python train.py --n_head=2 --vocab_size=2048 --norm_place="pre" --norm_eps=1e-05 --positions="rope" --rope_fraction=1.0 --attn_scale=0.11 --bias="none" --parallel_block=false --init_std_o=0.0468 --init_std_down=0.054 --grad_clip=1.0 --warmup_steps=30 --batch_tokens=16384
MLP neurons of a small language model. Each row is named by its layer, matrix (up: input weights) and neuron, and shows model dimensions 64-127. Each number is 200 + 30 x the weight over its row's rms, rounded and kept within 0 to 999.
After each neuron's rows, "fires after" lists the tokens most often just before its 100 highest values on Wikipedia text that the model never trained on.

L6.up415,194,188,233,264,194,212,240,168,216,192,203,191,261,217,202,192,241,214,250,247,218,214,232,224,178,200,244,169,188,216,216,158,230,220,166,154,217,187,221,209,201,188,159,186,124,236,251,180,184,150,167,232,221,215,213,167,220,143,189,179,230,200,202,204
fires after: " in", "s", "l", " co", " Con", "In"

L4.up558,217,155,252,217,163,208,202,188,179,180,214,243,219,199,193,194,210,210,191,223,200,173,192,220,182,176,213,258,204,215,218,196,245,166,215,206,157,164,170,194,210,204,172,228,194,186,192,149,132,188,260,207,157,199,217,183,211,172,220,179,257,236,216,190
fires after: " E", " the", " a", " co", " to", " and"

L4.up340,190,181,182,134,193,202,223,208,164,220,202,177,151,158,136,205,183,158,267,170,219,157,165,177,177,204,166,160,158,183,197,178,192,236,216,153,185,209,189,190,182,250,201,232,214,192,192,170,186,231,185,183,208,162,226,262,187,210,217,211,130,217,153,197
fires after: " re", " so", " B", " W", "al", "ar"

L6.up9,124,191,216,213,153,191,219,216,221,204,193,175,195,190,235,252,209,256,189,180,190,239,164,209,234,163,225,202,223,160,172,169,218,198,174,206,173,209,189,218,236,199,275,178,234,169,191,170,168,178,176,179,158,195,252,114,193,141,208,233,215,205,240,204
fires after: " ", "n", " the", " be", " d", "s"

L3.up171,225,276,239,223,200,194,228,226,196,191,173,128,177,195,168,172,130,218,243,221,197,154,232,157,270,244,173,160,196,192,204,255,205,179,128,246,179,265,230,289,241,220,207,230,222,217,165,231,171,172,215,174,183,197,202,226,219,181,175,231,163,211,217,202
fires after: "ar", " Ar", " Mar", ".", "ra", " re"

L6.up139,208,230,167,177,211,170,237,206,163,234,192,186,197,204,249,178,185,205,283,178,146,196,236,155,176,190,246,205,183,217,192,175,180,199,191,200,199,174,151,180,202,222,240,198,210,242,194,228,177,186,198,186,255,179,152,201,165,216,199,236,192,143,169,244
fires after: " st", " W", "w", ".", "d", " re"

L4.up253,238,206,170,206,177,251,257,191,183,204,204,162,218,197,240,153,161,168,178,201,236,205,184,260,244,211,194,178,167,266,153,171,196,191,121,197,176,196,222,233,153,212,187,206,229,170,173,146,221,198,190,191,224,161,176,196,163,195,181,219,205,284,179,195
fires after: " Ar", "th", " B", "ur", "l", "B"

L6.up183,201,222,210,240,209,251,205,213,170,213,192,201,299,174,168,205,215,192,201,204,190,208,221,165,145,156,220,239,232,187,227,288,202,157,187,150,184,158,257,169,189,239,187,172,191,232,172,245,210,193,233,251,203,218,166,141,199,134,182,148,166,242,220,174
fires after: "s", "um", " Al", "l", "al"

L6.up409,226,171,236,177,228,216,206,209,254,162,190,183,243,194,220,212,217,200,217,203,186,190,219,176,204,206,148,197,168,197,183,143,165,241,187,245,268,266,234,221,225,220,191,220,213,232,278,249,141,215,209,166,232,204,186,205,172,218,159,161,162,209,166,184
fires after: "'", "S", "il", "A"

L3.up640,211,191,218,172,160,201,190,178,212,185,213,222,216,172,186,188,186,193,199,189,166,225,233,161,192,237,179,197,194,218,186,222,173,210,183,219,182,158,273,190,188,270,251,106,187,205,195,222,232,251,187,179,166,257,241,221,228,191,213,185,208,178,199,213
fires after: "===", " ", " g", "s", "ch", " p"

L6.up43,164,220,222,221,206,241,193,166,178,183,186,215,194,191,165,189,193,176,200,231,211,232,175,140,159,172,167,179,201,239,130,214,233,250,171,185,255,193,207,205,181,266,273,250,182,179,214,229,177,183,226,197,208,156,213,219,245,218,197,213,189,198,155,132
fires after: ".", " Du", "hi", "b", "mi", " B"

L4.up177,162,240,226,223,214,166,224,215,240,186,201,219,190,155,192,201,210,197,238,255,156,203,175,194,162,221,163,170,148,236,196,164,192,229,203,182,191,193,190,173,124,136,211,198,248,217,225,214,158,190,202,189,186,245,189,193,193,235,165,175,206,193,197,228
fires after: " A", "D", "C", "S", "A"

L4.up108,168,203,222,184,227,153,245,182,181,202,207,160,155,113,198,223,206,177,221,136,136,167,175,196,232,210,219,160,168,176,161,190,250,183,186,166,199,169,230,176,223,225,196,248,199,245,229,198,201,157,230,205,227,215,157,181,192,225,193,258,206,205,227,203
fires after: "-", " un", " pre", " ", " (", "re"

L3.up155,213,187,168,215,230,195,174,213,220,220,236,225,171,288,188,163,222,187,195,155,236,164,201,210,180,186,192,206,209,168,230,239,202,131,157,202,132,251,201,174,162,190,168,227,177,172,207,195,200,153,213,175,158,166,198,180,226,197,197,211,243,184,222,225
fires after: "|", " the", " T", " The", " Vi", " fa"

L6.up29,231,203,225,231,155,207,198,193,198,188,189,170,171,228,218,192,191,194,197,169,175,200,233,210,240,248,228,190,143,176,200,173,229,216,181,208,223,231,183,155,231,204,221,182,207,212,226,189,126,156,178,217,217,223,214,184,178,141,208,223,198,151,205,187
fires after: " ", " W", " re", " be", "le"

L6.up533,213,196,213,204,167,210,211,197,242,230,184,177,192,190,175,179,194,231,148,174,174,186,221,190,208,168,230,198,218,163,217,230,269,163,237,209,191,201,200,214,199,210,157,222,197,214,160,246,191,190,167,186,205,150,226,128,187,168,278,240,170,166,214,157
fires after: "s", "us", "x", " An"

L4.up368,230,180,205,181,203,192,233,225,226,190,245,171,174,174,178,233,208,186,173,169,194,162,173,151,163,229,211,182,201,197,203,152,254,195,202,171,186,243,207,165,205,205,218,214,153,196,188,177,194,182,250,177,217,247,242,193,146,164,189,192,195,188,216,210
fires after: " ", " su", " de"

L6.up484,224,206,155,163,160,228,185,210,147,183,206,202,204,229,244,167,222,211,204,173,210,235,218,227,175,249,198,202,225,221,221,151,144,194,207,150,199,219,178,155,242,225,228,176,192,199,196,212,182,161,248,180,158,221,171,213,173,224,241,221,189,165,154,224
fires after: "re", ".", " re", "hi", "f", "In"

L6.up557,186,264,265,164,159,230,202,250,212,204,168,204,241,165,220,204,212,232,218,188,180,159,193,191,214,250,216,220,221,142,243,175,174,202,194,135,201,156,225,164,219,209,245,177,222,202,196,210,176,187,191,177,199,228,280,211,238,148,219,224,176,177,228,210
fires after: " in", ".", " c", " C"

L4.up155,170,214,179,186,216,161,222,160,149,187,187,208,227,203,165,219,211,235,215,249,210,173,189,207,202,202,192,215,278,177,201,186,237,202,189,199,121,250,211,174,194,212,196,191,231,252,268,175,158,184,233,235,145,205,252,215,171,172,205,251,182,230,210,227
fires after: ".", " be", " so", "F", " is", " po"

L4.up268,231,175,175,229,158,209,191,261,213,234,232,216,200,220,222,153,179,139,179,238,254,198,192,237,162,157,164,188,245,211,266,175,230,243,241,173,185,188,210,208,193,167,223,213,167,173,152,189,191,224,179,186,161,140,242,147,235,196,209,201,229,114,125,226
fires after: " the", " a", " A", " F", "A", "The"

L3.up286,167,199,197,146,231,189,224,154,201,238,155,222,212,173,196,256,204,180,201,190,181,213,254,205,188,227,175,149,164,144,234,229,188,147,213,202,169,156,215,181,211,261,224,246,172,199,204,198,169,190,231,171,185,193,226,215,186,172,186,220,171,235,224,206
fires after: " E", " Ra", "L", "U", " C", "E"

L6.up282,220,140,174,186,206,189,162,263,221,152,221,238,195,141,205,189,201,176,250,160,176,176,180,196,218,195,206,250,218,205,211,190,216,190,154,156,140,191,239,221,235,182,190,203,223,171,181,142,193,175,185,234,165,152,242,154,246,213,225,237,189,228,229,275
fires after: " de", " No", "de", "pen", "n"

L6.up2,235,177,221,196,147,209,177,163,201,229,263,225,195,197,208,154,224,197,238,258,212,180,230,180,188,172,193,201,239,199,230,187,182,187,191,173,167,219,217,159,176,170,225,237,211,251,191,157,216,195,212,213,160,201,177,215,244,180,192,203,199,256,201,153
fires after: " to", " I", " E", "I", "e"

L4.up163,193,209,209,265,204,218,191,195,151,193,157,214,173,210,161,248,203,177,228,206,255,209,184,164,214,178,225,211,212,162,142,186,226,215,189,157,187,206,213,201,192,187,204,217,189,171,208,178,198,196,250,227,179,202,247,157,150,200,210,189,292,235,182,239
fires after: " in", " the", " an", " a", " The"

L3.up25,220,203,164,216,192,189,195,182,183,189,189,204,219,216,178,209,210,238,233,217,237,191,200,165,221,132,176,218,226,270,258,169,219,182,188,166,169,193,215,169,198,242,194,229,246,139,177,217,167,221,167,184,182,250,230,200,208,215,203,238,137,239,213,142
fires after: " La", " se", "le", " O", "re", " Bo"

L4.up186,212,183,197,216,175,193,167,261,190,205,191,240,225,221,256,200,198,149,201,161,271,194,179,189,220,182,217,212,229,214,237,179,171,272,172,266,193,180,204,134,155,191,151,178,230,204,171,167,188,234,226,202,194,223,167,205,201,203,223,221,200,169,200,273
fires after: " the", "The", " an", " The", "ver"

L3.up300,186,202,190,194,205,198,141,174,233,194,224,161,178,213,243,212,239,239,189,195,209,183,206,192,218,206,230,259,198,192,163,237,168,180,202,235,192,216,215,196,195,181,231,208,218,132,212,202,160,198,162,108,148,154,197,195,252,165,157,171,241,203,193,229
fires after: " the", "\n", " count", "min", "ig", "|"

L6.up195,190,210,210,250,202,201,162,204,225,221,163,194,221,200,216,235,211,143,241,140,240,185,184,223,217,231,220,203,197,141,156,153,204,188,192,190,194,213,188,141,183,267,220,202,200,148,191,149,224,213,185,140,225,139,196,178,169,172,189,224,204,193,209,190
fires after: ",", " W", "h", " the", " that", " "

L6.up367,143,181,193,145,154,223,245,240,172,178,202,238,175,228,178,230,202,190,193,197,203,166,187,186,154,225,213,201,219,157,167,195,148,198,182,171,175,221,232,212,201,214,236,220,207,163,214,172,223,100,194,198,214,210,237,155,153,185,208,215,226,259,254,198
fires after: " ", " an", " con", " Con", "."

L3.up158,160,152,214,143,216,208,170,222,223,219,199,145,209,206,223,103,203,206,201,187,187,182,215,217,220,144,188,179,242,191,223,170,261,208,171,214,179,242,210,217,246,173,194,141,211,172,240,241,199,183,223,149,169,153,229,219,124,185,148,235,189,189,169,198
fires after: " Ra", " No", "ri", " Sa"

L6.up529,205,178,175,194,192,180,156,205,176,179,209,221,205,239,165,228,259,191,172,191,170,149,176,165,184,231,189,189,166,158,174,188,242,261,160,213,190,236,222,191,219,145,230,186,200,213,155,208,140,197,187,163,214,169,230,182,166,229,192,184,254,201,233,229
fires after: " ", " S", " T", "."

L4.up611,196,165,194,221,240,198,199,202,193,171,216,193,164,211,196,231,193,196,210,173,153,231,164,166,149,160,198,183,177,228,260,210,201,209,225,147,176,218,262,211,170,231,223,243,215,204,220,177,218,243,224,165,225,196,215,207,164,216,178,192,184,218,224,174
fires after: "c", "s", " York", "al", " re", " C"

L4.up99,182,155,191,199,180,199,240,202,259,214,165,248,236,211,226,147,212,140,207,200,238,169,254,188,256,175,216,217,201,240,187,202,233,173,155,212,180,165,227,205,180,205,188,206,223,219,194,192,190,135,197,191,243,168,220,195,166,198,201,272,210,130,151,195
fires after: " a", " A", " no"

L4.up665,160,237,212,187,248,245,233,247,195,238,160,266,205,246,162,236,264,185,176,191,211,184,178,186,215,187,170,176,203,170,287,246,179,214,174,184,186,151,212,177,198,182,238,222,163,237,187,196,173,176,192,166,240,163,181,164,190,196,228,198,200,189,212,193
fires after: " c", " d", " C", "c", " new", "C"

L4.up336,196,160,232,211,158,190,158,222,207,201,196,187,145,201,214,232,163,216,202,191,220,154,207,176,238,241,241,191,195,142,203,176,263,236,215,195,172,205,186,155,182,247,223,218,257,190,197,178,234,159,222,171,199,209,243,209,175,156,253,161,225,178,193,216
fires after: " ", " in", " the", " to"

L3.up652,223,179,178,154,194,218,211,214,211,229,225,168,257,220,196,186,229,168,179,195,195,288,229,188,177,142,208,179,238,200,218,203,175,237,189,226,174,265,208,163,178,193,160,198,191,169,203,210,181,221,219,183,183,209,229,257,230,207,150,202,196,175,181,170
fires after: "e", " he", " we", "fe", " He", " E"

L6.up103,190,228,179,216,225,248,162,184,231,217,215,193,203,144,164,179,163,231,202,189,178,168,266,179,214,194,214,213,188,207,179,179,205,184,231,190,186,201,195,164,207,274,233,193,174,205,223,209,181,177,148,208,162,228,231,227,246,215,171,232,202,221,236,190
fires after: " ", ",", "s", ")", "\n", " P"